config.toml
num_hidden_layers = 14
hidden_size = 384
num_attention_heads = 3
num_key_value_heads = 1
head_dim = 128
intermediate_size = 768
vocab_size = 4096
hidden_act = "swiglu"
norm = "rmsnorm"
norm_place = "pre"
norm_eps = 1e-05
positions = "rope"
rope_theta = 10000.0
rope_fraction = 1.0
qk_norm = true
attn_scale = 0.103
bias = "none"
tie_word_embeddings = true
parallel_block = false
init = "uniform"
init_std_qkv = 0.0255
init_std_o = 0.00482
init_std_up = 0.0255
init_std_down = 0.0034
optimizer = "muon_variant"
learning_rate = 0.0152
lr_mult_down = 2.0
beta1 = 0.9
lr_head = 0.00626
warmup_steps = 0
schedule = "wsd"
decay_fraction = 0.843
decay_shape = "linear"
final_lr_fraction = 0.1
batch_tokens = 65536
max_seq_len = 2048
doc_mask = true
train_tokens = 598700000
max_steps = 9136
dataset = "wikipedia_en"
MLP neurons of a small language model. Each row is named by its layer, matrix (gate and up: input weights) and neuron, and shows model dimensions 96-287. Each number is 500 + 50 x the weight over its row's rms, rounded and kept within 0 to 999. Numbers have three digits each. A neuron's up and down rows have the sign that makes its largest values positive.
Before each neuron's rows, "fires on" lists the tokens most often at its 100 highest values on Wikipedia text that the model never trained on; "fires after" lists the tokens most often just before its 100 highest values on Wikipedia text that the model never trained on.

fires on: " ", "197"
fires after: ",", " in", " ", " the", " July", " October"
L6.gate584:466483462537435492487502544642544526482533522430535478478461486554493522489519507532437482525515470435473560602405441456465577468652538484509426573454389512428493437404549459563508454558444500511483482511393429536461484479499500373512450465525389451520495517564527469524508576584565511587493541501464550602534495466555520413534475469464484465569506544519474505490464466449498558446441438523614508533459488558518424455498540545505491493488475514545565430518388524538550435392527546534436508495588459500484475490444590536531605460471533511530539557410496438539471541533543490471
L6.up584:559465491508494456533430494527498503543555471447468510577512482498506576537478467622577471552434498570472545496534390512455536447529458536514517365529479609499545430441463502507542492536428566486492438473455484392524587407474516563509475551601532503537510533526432568489497503456538406504537467607582519470486462523585506394454473449564527504392459437443450577644503513468558492681507530459489477531490545503556405580451526486533500386499561431461470502619508495466492465510467560347428556488485491435447453593491456439516467520462471583581457500463430536531551506505452423488

fires on: ".", "0", ":", "7", "8", "6"
fires after: ",", "-", "19", "4"
L11.gate326:413485441413493490418553514593463451496453421507494545479510457497614451572441562477519437504453560564496532508469540466491478476390509398462533474551491609551514473451490392540447430513560492398516572466563465476506528529443618420466547439421495568529686545459506471370451435565433591530404490429544586453608632471479497467511468565467488506534514546501429503433585473430491541544538549523501544461445491526446440519491439537440506474529503486501503439473466511409470507541432531579504526530588441437504499481429472526508402505454409507511488555510532602495466455463444510518
L11.up326:488440489527473477453477514482536509550482417477465499427491501434505493535489409568534476488457526512517484521588390493510517461451508477519565528507486446627484464443518520531488529522540495515507500534477501436499523533513523531494495510555567548370440494568478521415491575548518529429537459544503505530479500488413484487506473573492467537451472479458428544534570464546424524454555447414528594486414581522407466527631500491536481459480521539418492370563501510505512545605511456433552542532517538433484501477558480489483564523460538550505564532577517563593483514415560460456

fires on: "199", "198", "195", "192", "197", "196"
fires after: " ", " ("
L11.gate426:598545453542603472584432592467445469422481513570469538618465502550542496429554433575545458491462432435486506626460444544485622513498482500483498537535451566513567503497419512510443555519506438520491587434485465468528490404577537449449469565477466492506506442503488498482469523460484482593514427600549467483519480541503567439519594536494516503530506509495513557520565555439550533472447514510616431529500560481502490460430456486478484465497468444547512423452555437469446538500542499508423549508440530512500457502480462497447461486499500504560445491424522443593447555482482511505
L11.up426:563448509464493465579582556494460471528506526484476559561487510531466535577442587449599486424428507525567565450424467654427493491463523467461484518408447495529469449510539456445471481534574526421538619513453481502555580515538496542446500447529443455576515502443497530446460610608426538534404439536531449453446437505521469554502453485572545471538505484526486598426428426456568490449546574538497484517500514548396527489490434506373445495483553444437455503510517434451478559508536563503518474469436543550437543516454588397479543532585409521473450610495492522430539517601415569430

fires on: " ", " b", " .", " (", " |"
fires after: " |", ":", " in"
L11.gate187:559531485478470504461459557488564462467504542449504490493552503513562508409525480484573473497596489363490526556453495399407426399603461474457566515514564438506499482493537555600453522565493512528458497440507490540536499567515409424440481510438464507498453527466389571494488520522455445580541440588417445540441538514500470413489418515541503490526441561480537599389479521484530529473503552461469578502466555416467491448460455426503397536612484488479535442494524500562471512498458586504602550537588429509446487489560539525526540537405570518549527530502492533531471449509558496492
L11.up187:558431502528513440492462415533484531483503499498493604586535536561433353403433429510491414444489544514569532479404443443544523537479452418418475406477595474504490514539372483485546490512486508504483507445487535473489492412503436451406543508484505521509489425551524536470512475549527506456452422500478530497431578451543505572472501539390502488504414512490511505521479526537493482485544450470497593522584540552563493561511500492466491534500461536510538459499454525568478585445534531449649474467576479527488525534508429523558444521441565492498514489449542466506531500547463437416

fires on: " He", " She", " she", "ant", " he", " who"
fires after: ".", ",", ")"
L3.gate432:510486418521583541431519547541412472412494500502382531467533392576507393488557504498474516582587478514561479526426542595441514500473430464487443456486464460468528402489480520485480544508478454543438471506491514475523530515430603539365463560448436599570543416543446456455444510463560442572486496520446460487484509398599454483469446496475461442602487455461507499521521503523471513487534460523501454504518460436557463515500454518475537512588519471499574531530565477464498470546547454476390555432511550511442427450509475531557546470606504545577493475409578526501427447497487483435
L3.up432:491525548550492538541483583454530579528510524620515419441546431456468477497492596458449538531516470588490471425448460489481549494483551519525492372520451498453497437446581462475460549632483513483502473479473483505487523432511506527538532421493493441579576528630483484466420430417419540502421461545504471552483456529507557536542581435557440418426529543488539487438446518469476537515474520501563450448475551486565511511494465468549539479431430485504594527461534506567491473446599533548510556442506531411403491569404552566474562437498457515496493437488513516480592513580566411439

fires on: " |", "-", " ", "at"
fires after: "0", "2", "1", " |", "te", "3"
L2.gate220:524476489414463422495469493461522532542420507553499471518541617456514482511380583559501553478499486488483443539500490487486511533531519524508495490488520505567518511519470488475535476493575501559452601524528548501621475488447525372461530466383468507596376544483460495504658466540473611570433470474527503557514467476537510445490433480504465461468518547527563419418462485553478427504585502439483532544503467483534476429621540479611507457486450357490475531538410568392468587517514534517465471453546557514466452505481550543531512520507509507537441431553505489510539542461605502511
L2.up220:544461457517543524487545508496420461434478518545514573558525561497419540540510495598544568482501428519442455502437381465524561553577487495530491464424530429483480471465592435611474523597477502588418573583481475467489427541519468549531481521444439490449547471550464491571499521521650482470483524497539502487465472523565492486469404488576528530531354421502547484502419523412505454504460573507504545416477550563496487383534538482498431552488577471463540495522513477507604438529470610414428405576535479497438592440596616516448557505471460458486566472535473512480562458583497474513

fires on: "on", "r", "o", "ont", "rit", "ent"
fires after: "C", "-c", "c", " C", "T", "N"
L2.gate592:436485550477645537500470642489485569520538391601523532485457394450498554522446519415510549525525527556521477536465396502510499485576439454453538536532486453556530506491426450550545489442621458494554536538443468483531503544434426462588568479482449533450491508521454496424539448606496599486543529616402429496499527552540504479526515574543531429557576460569525460498467493507575479557481616470525534394439531555517437542426451442483559532538488522565476512462532521508505483424460565519575517539483448515499501457438521466483496462494529428431539579564498442437575557459572498529
L2.up592:452429464638469525547479484432480534529495448566528537456434514501522462479442477438473577498452491471438423439520530464579535483448459473572532529423577622451415621552571435612488471513573475498455464548511489417522383484408472618470504522519457516561484476530480531579553507506525425442427609455521476498486480420507509516513480490554506433511513511435495492523520428562523518559509554405482525407431465516541550562413528516536486594567451534456457544506424566544597536409511556528479452456461470540477442483531502527478516434563556423525488505602418575537495570436480536373

fires on: " |", "-", ":"
fires after: "1", "4", "2", "5", "3"
L2.gate432:400477544527469468501497458509509473567478564513495542482545593463473493565441512457440425445440458512525437508453454477459530442557480474538508444419548470487587456502500500506459529517620475493540601563524486452468496430559461433547472547552450500477449492519504634483487544547614440368506489489576526521470552550496468500557483494538467519476472419556542525546481570517511499555578481570564510486491587463545469422591449551510461461563539487550471534503518425498461546523510471531361449526401549466457495483372450508521572435507506436496442626458497483546569514491578555534
L2.up432:527500511510484552485523519569437558451516575484462531414441521415432550532472469471524475478442499501527502575451479539518511434547512405470466501445549440456452561559514539539521587554488481482507606461487553558506387481518513522544527514542512464492504484537522524446530480469538567440461434382531544516442611499416473437468459512595492562566437434488558525576470493564573510516506451469458453544436517446496540406556424588518440564562508507566577567533447492546533410533471583524497518547505506457382554375469517521502523479568473550486496471534559473505422480544553560519

fires on: "==", "-", "a", "or"
fires after: ".\n\n", "\n", " C", " c", " L"
L11.gate431:596490528459479504461609414544500474580522454472450444543522527517449527448463471534502484447469420565459468620553569510550412505449481447514518589511420522528483432477468521487425551479573514475449539430509437484568526472498509514439519535474512519472446473509472507550543495517449481502531634478506454551520452527574528619501542552492477491517452526498458559497610413432499523561466458474562520424554428442479369536470533477456505538580514466571583461554592513472517447521481547484534523515532465479481514513558477574490526466534479531469526429588504514489515449505455508607
L11.up431:501500568447561425483451405480512470521579488537531437514447547564489431489452483496576482543441539539457409556507529443474457438491458462555455529566531479487474456464563511501472413503564549444474576451547480379450485483497508513539538406519520458440436491487414485458395540530405485524541500513453520522488480411561473563524493459555490577464461465537481482555506506484521441464488450525473499485495435583447518508504435418461618530562499534535472426574441527534461477497512451479478567533416499600430461532439431455510535414525481438495500566519501461509546464501475484588

fires on: ".", "196", "195", "198", "194", "199"
fires after: " ", "–", " ("
L11.gate496:517576435532567475533524486427504501515494494520511542513450510518502533515484469446525496565540517471553486570555486553533525544486505501474603453472430452587482487541495533445475445526521596510555454500453513421521497479482436483564431429495507504597523390525507460452543380461518536443576512542573528477469517443540536473510574475555540487524531501492501465480499546455540565503493478585549493514529563537518564483548457456459469548525439393449510458481462373455358483508553523441500532512500498532414525469569493480539504489517454576493576575370471518371402505445518472423
L11.up496:505529482438463465513460494501395439548582492575502470424451532489501456572520436498567565447439542542597526409569497533508449461568533511550493499480499420453531521475493555468540515450505511437465592589460525429523571456561562441510492502531546429484444554424495488508495564533505524484442455467577551494531415536493529428465473443522490568495409506549441553508515508470480528469564435460418545546445547532482430497527442528499525533509498464495507501482484460530524484501466565572476489443509491555457588451615505471436487501420542559476447475428504466487552505572610531492

fires on: "E", "te", "é", "er"
fires after: " (", "-", " \"", " pro", "==", " sup"
L3.gate113:541396421527508436557437455492515418486531497556551509445520465498412482499568474514477508432515486529501526512507390454494586369558463545482586592570501524585491562518591568601505526541503503637520394448437466464501565439419558507516536532539512497495470522475464454447597505526509497551417493490461530473479525517433474487508449568523528511540456471421544483549480442556522481580517447558469578475483493467506473493483481537522452505527522458540481528508533507462484497413501457446511453523512456518492503538457549409450466439497453460508540464455493510561539464585392482549
L3.up113:434467461611545417500449479464459496553419550479546530572567383461502482494565483521498578566496569560520517488525442460506617458587412459514541486522410565583531480525466533482561494462490493528458502555475486463525452528484486535501580481434438423536495455630590543442586550550459544508462564459505462512514526561528457502487537440512484560421489520432550543495541601474464544495387511565493511581489588523493485424500569552505470476498550525468599483602440421358489478527534497418547573493472459545549489375453542476508550492433521588512512470486542545492472450467530571575

fires on: " a", " the", "ra", "et"
fires after: " is", " as", " not", " inf", " was"
L7.gate385:465545558433555438499538494455541544592441523511492496517458581430479545456548446491492504519504475430575506599440525574615498516397476490512580512516413532460462578590499500431452582471392472541444418532488444536522569514511478527537463574415582492509566502541507489498528567542528455514416420552571508605564519531468490566485551514441515533478509611463495495492529525597501487483478513535491462516454443456428531510530571523566383499536510504449492491589562561482518500517450432481468470426490445508538478569488518461506470492592559566531552478500489470442539558425569559515
L7.up385:512509438427468549476488459502551499425411395476487469536501434512524527435460587584507580520456526419520516529519592442461445475517449534480591464519431455481474447506586467446438421439467533517513508402450428566492485532463579484516531506416582509449425415416476504458493555499574430486527472570520518620418543469501460429541503424540535398424577466527485579467528566444430519571545455465508415533505527526522546462571460546549450513455525510495475443516413447510517473479508607565496477618467483483352516554546481572477505461476536471495548580483508501513541464543615567483

fires on: " ", "2", "1", "5", "6"
fires after: " ", ".", "oute", "age"
L5.gate278:524512536511524513472435537518459569470488546518518536537454507491580507521503460518470542498498516431504503471482537557540555580511446541503542528441529510423432461487478464410565450486461528549499456491494470545470529475490522412502615540459491476478515587542515609457453416447489597510452556504502366547515579590484535513561474466487479527530446549554510429444526441484583547526486503515519471532452485444488588510435513591493517439464462611562429478429576427496493480436487473568602505546513459543414567469434426478458554490443498444516457493477615483474529450471392495464
L5.up278:549436460478471528446515568572518490502491512497572531525447437451518471457477482525491486547472557485465532542571497495503532489505537539484652545550511474545513547508576492528540474508476564484493542488503533550467504528424472507612444498509444544535584452520547449391564657509480432480416526574493544484465410573469518597440516502426577423450551450444518465494501507535575483440532519442458574567415503376536552376461507454480572490467474546427460498618496451500523540510455506514460484491520512553474499493496577544600483494478388522567489555516481528488557520483455401597

fires on: "0", "6", "9", "1", "8", " of"
fires after: "201", "200", "202", "197", "198", "199"
L11.gate241:668426466553551593530417486561642551455453541500481533513530489433561510578511560563498515514448493425453564515527518526577544493526536510451538549519490512514392524508483453492524487493522553436500498512384450502572411425552584516496458426391508457550468559531561522523549428532486431382552484414502485449586494520546483573434536460550499593435445498430560451360563564419448554464479427491446515426511501528400388517536541435406522455511519535373546513418497550494453552495510495513571465539523528499467513507555593390526393380531493458514512507586513540534567484518481497471
L11.up241:489529490474383407553467574491458527487529510521522451417398502497453513438475403517553538541495484545547527644529494448570514495468564489504536408513511431526507483592566503465612455458561477449452469493543497467568500567568488536449585581432426537472417512443527482471412541580479462513488570427450479489492509532469520546447496460465549531566523433506526519507433530539449500495490459467380547520540389501447503444624518549526605585641518498452516497463421579482399442513560509519432494537518507380547466447563509497526373493544429459515474498597460562546460423552584463455

fires on: "–", " ", "202", "201"
fires after: " |", " ", "3", "2", "0", "1"
L11.gate144:544530471521454390522482501472520481521484476493490504510539446512472604542509461483606563487545506459470539522508489499446487574420502534455566533485429474482504495513564510545479551497535537561572511481434563564530500501454450502515583506533550437570528519562554502493442496379549480480437429572478478570408590465468618551519475562526660421477454478511508517506622489545521547510449605509478591361543465489533450536547446505460595512498438505577536549502538505413403484512575487487480552516448451576417542500512520498561535586496533470583436521471458483482456499471500488458
L11.up144:524590422457464497544628628581535506486538504486478501607422427551528605596511429552530507591542533480568466560573471471480465490486491561537513400435488389522516516450470484477550520513496500527507512551504413515500527434465428443550491491451487390497519397525511522473474453356411437483428477511575554419463521475448618494450502501518454541519406561453528486496468465522476530555445492573521504530509534430514540502443534460439593532505477509541539488552460470501511520501460573469502567574455524479489469565527547579473523493594488456465544463532524501523507446501464461494

fires on: "9", "s", " of", "at", ":", " J"
fires after: "0", " one", "201", "200", " d", "198"
L6.gate34:436502463486556495413485556524534560461470526411422548485456554566507585498460495466493434579505509550511534506483526467487419478579521505386519476524541469581569404543508615498535486580549476446488534431461513536506480622506537434410545465478519436492509573496596484531534414471556494450469488497510475478474492526549527550480509515409539538424462543488463527524600453574360403424469537571490526470541499517459475466522541478471472457537492441519431538411474529511534452455431477533478496479476468363500500479408511503474476406486479505518507491476496469490414517429546602516
L6.up34:573387501482461471506480617474546522539437541407504457424459473539551559501444576531450499527531524427508513508439476578459593456584492494462475531526510415529590487540457519540612456547415609454537448486548545459464445575545484553466467407422548488544606552516480394556553493487524490528546540361467461457520495576511531527481472546552407427497463548507472555463524526468492566524538561606417567548643484554457570504466501513569488490580502559583546492515441481520555429442522494560589413479510501449543507545419569536523425552492499448516494519530421512582540416434492542443

fires on: " ", " ("
fires after: " |", ":", ",", " in", " ("
L6.gate224:544367450545491542525507525383428493498517589475518409512526576578508418498480428443483435460493456454421452460501478404544609547490505504502478493508402451508503502501485394534620433481393501411528484496500515433492566529501452534494535451710488464437480431494478472497436468409561432481554464479470504466422482449465462514419468510440480499522515437440509424528490479500516559501385585522575529488497521437491497495522499517564445528505429420484537481511490418516470465439535557476559531493446474595474505512429505462492573496509536545474438477474505518555540488592591429520
L6.up224:554532580599444426526417463466592439551516499459466490487462461524468537416547427456440492454485599454430559484468497567525508549474516510463501448519535392454446433506567403515547555484482536494483488553526506482509500516519469556527476419569531588511470420545543501574504453494484410487507511679501495447488588428461489434465439521464538520489554568487448594538580494525472570503486558583541418447475492609391522423390489441544538552523524413575437570469557453470450483447558492459594478488525480558467340540452523523431466466517493484527404464530474535582549477499551579554

fires on: "ical", "h", "d", "ion", " by", "ity"
fires after: "ap", "n", "hem", "am", "row", "ar"
L2.gate767:507429467523450483518455518517524541638588515532578536488494479524478429506461425533436452553442454441464492470492463499474479509488484485543448461447502425468556385494559478439607515541516557573510336522509517511465408463473407532438497522475483506486582509555482566520452515421506583512543513504483479453520540451479565457529431540513526390477529478560529559524560522536596523394497426505473578487436508461486513483510491454475433526490480592547580461474458512439489510519509538536577539523446489507424449527464453588545495472578535363490472515504542486610462461495649468562
L2.up767:526550429578551559481469469602512498507521471556516462429558533445395449501546591414486491509480461439489550505532512556492448546501525542516520486514503492565502537543487453566513511556540583560530523547497475467374518352584548436508525434531536576495491533486540554604567463482477558490517373565507574388523384419507537481433462571554561484488554578463597517572452484514582629421418475497527463480429462567505401445522529459523507490541530514552469498542479474432477478480531502449524537540522424402511536435469561525473398390539527455489359431460487500586580509494487430421

fires on: "0", "1", "2", "3", " as", "6"
fires after: "–", "-", "-t"
L6.gate205:575492434470565489513672505552542483485528477507527419529482402473518592469473587551462467480574488484579479465539443539474461480552465467465531502498488503487505470484501545436445550480550513500528466518542467518518496442506492504515507501500535500630577526531414470424390502444495478567543496500502428503575533513514456474448502574475444367491508455515526573535567504533515488548533547535514454498405517541456466439515507322509478465520588525481538449435491466480560537482439491554471525533511573550504543491445384461500412583506546518533482388497554549592456474515530473519
L6.up205:574552509542571421523484464486483532534585471477499468551471504517459529460517564419559574407574525470535468563535463342514418507464536556553470568570492472584488470476516516468354534570544448519497484516528481564459537513523480542551495527560454464454512518606422534358402529540499476463463509445424527488447472487617526509510531458504498474517549447423481427521500523426499508514490481541499470555465538557496528497497465478525541438508478520409536484453499583468560537509491475563430546444506498493460558464540544531401564589422567466495412500509543498538463472588564490451

fires on: "or", "ur", "ov", "w"
fires after: " h", "h", " H", " L", " W"
L3.gate446:478521490450540508625416458491495421542477553559401543488429389470490509450523550487424479445447543524457498390451559476493601495474615482499478572508514443505492498562462515490502488473385523462497514393499457529537485448476556542506528503555582520408537511574456541599560514514496482511588542499486536548524439505481551463553498495579490561512432458479443505568502424495453505544451449380382542475588594537516494568568510427544437514517452533461436513455453520467441439494459425500490436544550498434537488551492489446585489581441465438425532429538531430540509526507548534521
L3.up446:530579561522566567528465552531388497586463465459435486417479527557518517420432579473477445356473472463508488553474511538479406471430491398541466490483566534543540445535503528511489378528502444486497574482514538385501520506507505423468522520497473490590514558501526416547573503487553507436504558496537604495484571453532539513489524507543574546516502496434510509450446507491615484396603494594548510404623518496474460535530551450528572429550529588521518386498469495457438468609509470489515508545507527390468568509502479531556542404499510447466404483469433526479467444507474478559

fires on: " ", ":", " the"
fires after: " In", ",", "In", " in", " By", " January"
L6.gate346:548478495528564484509397517524524560503569469470483459538470485418478483451441545464575515560575506478552495507492477419444466536530581550507538502521513526425486427545523464451416466480502490469475559512450460388504563485523468559384385487518437579473419491425496516478539617517506572415518467559519404500454556537523528534551469588541497561488543500392554500465565471502571556450416523493474562387473486604521473504589467443491541571529457505499442433518462542501415559497559489485514466418642428498483518533415501496479483507418479525521487565410516498516505524570487504458
L6.up346:542494492498552531523370472510541484456531430510502491588473551477515624453343584489522478536539456464494488514497417410495551515495527428474469433577451466480457501514476448500442463551523514508404533555441538438462635493524517501509562363492527613527420542532430562534569497548594550429477484518454420445447503406526458506517435509527517520544544510462519498518612557489553518487513510427524414425472458585568552527506484432508613559501553585467440488501523534412439509485607407468482512418623490482493419489416542464514530527482444593562495560407533483525490555542423482452

fires on: "4", "5", "3", "6", "7"
fires after: " ", ",", "-"
L8.gate158:496572537571487499535536492545515425489583445496541416523470493510546461588503460595474450502499541491478539398456471550526483405466464456469425513450509469463527507477514427456454516433469441460475487560516555386488519439475518514504511490466433486538580436527462400519519493479450497588535447472528397544412523540478501370468420559557446504419446595473464562529551506482495427473637467462519498447456508552404395454576517519455506488440468454500458538509453498412515466475424516487585447458473497393516473513490469491489505515481504603502501505620548454460508557499508449396
L8.up158:491535495496577394484526449408531432450507528516470435514493547486490486499400443455424525487500469568524475478561497460468466498441564551536441539443501545524426511423491443496413475448517471479462500468594497521582572545521462490500579522510481599534499526491499519448528526512432518568471495551567505404523511592482567520548467468468499541558523427527499574443481531419451496483523530509503470483339539512419500494506479542481501476444539470409477334436519506488457416477507457416611486523571544559504497487445444487469440550455516431549498510499533532521408425537443532411

fires on: " ", "born", ".", " South", " October"
fires after: " (", "born", ",", " in", " from", " "
L5.gate19:487433591501515503559570541519483520482563430506497465538460520473519473453475490577503479560418546458447588543507503510544556575503473486493605534517551443515453419437490492522469543595626425486498586558498479487465500557515488466590465402482531591419499584420408494543563478433468483475441461437469550545558484397578502429438560568504545469523506474456399533475472485488573541534439570525542515403496368610478505517433472413404426544586447475528505503508502421479560511459399452534494522548534514425537553470392559512541507407580466508490503563412575470453531413568476480617
L5.up19:447402603434590470484378517517574533550429472455492480521489513507437536440430489483504558571532589512556497521608462530488499500626505545517516503448498528477551564495490498487479373557530417539503506572389520542487531430611459513569552411537502470508544524430476481529511505492555463489516411448562432534568463361551534580567507469477525498422389436539518563429535565472554508494563491520472515449470515466518478449575554561570447484483459393486455588541476487544440498536526385517488484546557535527439490550475506554502416417477573518537511559370499478525467526503546497561

fires on: " ", "eed"
fires after: " |", ":", "|", "oute", "-", " sp"
L2.gate486:488471441476463530463523491476517491431436589512528490579450506515479566381466582475496516494490590469340459527529555503523628520481468498559556501550533391415416514567426477496520485575480528499502477568486493550473586497406568422467604494525427463512440531561587524510405491510441457429486557514539582525544530595579571403548472490397485473513487446499509573504448474522473600552466556513481517527595580456494560459403491498539462526463499525506485601529573463569536493501560397479453392541439520477488503564460482562449531467521446571618424483494535572511458499489505597493
L2.up486:477537489408488566503453545471480498477514553558513420549500458496461515514498384562539529528573528552456533528491497439508538517445519541474437513551540544481453485525473452552536460461529485549574462502507550514536530477582459551488600424538462453504493478511482523488463543532533446524526534568544558535549453502541556486469442507494577465499468568485526514566467483554485541535474527605476499535460620468465531500487471499378499580463458512438588592470478447547474537465531535469495500414485424513512415494479654471560493531563491493578480493571465544503507604530519471446

fires on: " He", " She"
fires after: "."
L2.gate562:496478597553469602492595522563527492405389537536502567526462504522413461550497459598395609535548428497588496513357540592436530504481563604550436453558530520464565518494481589543510446474498470539462513522521523485489496599443580552553484472472593427524469516427574513445518545534543507485456527529475416524506586495505557468444411628483514504560452394535427477459470556495501588437554543561545462470458469433453505533520502491540486434475507470499559480537487501589572555458532502441512533467591543459506493507456574536511549432442462500495493450532520475460509501531463447422
L2.up562:556453465514563524500390527534498517568588461490460505415518461476538466512478455485464506402516488554405475536365617468575582466502444488515581499438527452479513382504583494493537536554516577498472487517520532483495437457521622437592484550572510530440469448541520476472568423527510459577492486475454523479508467518588497500432542434514588455509503622463473444473567567568548533615588490492518469566409588490526474496550485470624514550541471561552474473524499485427473556525368505383554484554408475501455526480486571497530453530518448565443493541616527560516509523460545511506

fires on: "-", " ", "8", "7"
fires after: "\n", ")\n", "201", " in"
L6.gate696:444548539473563500572479432461507576384480494522556545411584503533510558489496440397456472593558500465602503553461576549534418526516399433465628502516461491578472414589523543558449528482475506539518525438476526460449484556533426505494478607546479426516493479476447567543439551584539531513483449406513527454424499435520534578589555601591565579481557452424596461521543522552434478512570467470423498517448456546515532425520520561529527538494427471452530585455538558430467569512539471513557563492560410445427543494543564491550557483478553480480504492473512527561494498543441507458
L6.up696:497324463472441498491435510443429485487523446525472534473546436599570528425480427551468457538519502501494441450455478452525528533462538410573423517476537562490508439497575618453556505420544357497536535438549562483505570502487506489455588435467477570458564537579563401396423533451513501485521509425460427520483379574544563515531465494447498505504472547441549526514513557500555464548523395539563461523504516506519498568521467535509543423516433491462474563410463448539470597455569529473385586553496483592546539479523448448423561491504560491479521466479480506530500523532385439512

fires on: "or", "n", "le", "omet", "."
fires after: " s", " S", " D", " h", "r", " H"
L3.gate404:478560440485535491503435474421472559461478529498556520528499435576618501486454491483577459452543447445438517439477465478515515483426485545410441431420577478510466462548456447492532463470505513507423508546556600533468483387540559461477588439492475485489476463384525548534504465403465484517490486523460508500546519532478442471349409439584572525462537479512568540588564454472439489543399474428393466510510408428453567443519440541526509452553482527513520403525463484454379517545511557502518560520541461554579509564522416527479537512409472558420569509511427419520431554549470527477
L3.up404:495471429558417489486439498409451511546566481485604498459469501523508647546504481464509491489547464482518469493490474511479485501516493486525539538443571418592519474541522536512505479498554499514489567472541427470512445482488510467618485398650560554431496421480419450506525536529565434429580488621413449502425516592530559457487483505625443472492421482495551544497578425520564507537489514539498504378472431459489449562482445435555596515524516462486608546487501465423362486539472568517463498476561444449448549506556489482469454463508469550535494566506505477394396514452406574519

fires on: " ", ".", "–"
fires after: ";", " |", " ", "|", "9"
L11.gate660:452455552493586525507450489537435412505527466533497471473509548527545422472484526539559476508511462543549536481506527518469573514462620494564462517589522514521503540509507492521434468518577550499484467577525550540584503423544516422489612452403488650461517467540558471561530479586520584543414485563544495499476536530527514481622486454387522512553570460492626501523548477555540506456481608566476480429560503509478505576496486511473455458473549530556522536570539552401514551535598532544458499509542555439556434508400496558436416492488435491498425424479442512425448448564534414461
L11.up660:472517561468506433573426485502442467505454544541399447499512441539526500469524449462481460440550505444486514484525489488461486434556538468447564502486543409418507486506457523498552573513518534567588529516502651484467543509482520518625506457439510524441502493496482488493552512557483521488575504495464514402447537492516521472581423449624517556458441498514554418529514540397523550497525359504450519486562592543523529560554412521550596602517472457506467463523471588450542557534489427567475531493519502447513473491460533484479529480494414559553434573563526541564500578550582592536

fires on: " ", " .", " (", "°", " $"
fires after: " |", ";", "}"
L11.gate476:592440514425580485474522544433557489545524528489508394470505471430423498501501486513427503439488530430610456493474496458498474577527531525453508459465403478464501412485523492495550478478473525544502503446550463420481553433455513508502511563518526495510503524412481474433462472546425520538568487465507558458498445504538503558488514518553438463525422452568519504420456545501381465436436439499566467569491529469475485464514521501499508481468514458568633446539466509568507453509517566577621608619458491567420407552391498568448458437492449443541476575548526441490490544529583481522
L11.up476:513526606569529566468535447525503434476537576443557476574534478476476436469462434486472519497420476579423436452446473545502508626439488500464479435539532542527559509470401424515456512524413488528449484466569533515534480498494553449393485502551513555535575564471518551554510604452488525448477522521434501513484451383533529450569493452471521431479529491477473484461412552456544533433547556532531575465462578617486465513552529528534544586543568465498548432502450435467473496508550389473492531539521514540466575588573576526554518522438446501502488426487451500566458510549543532503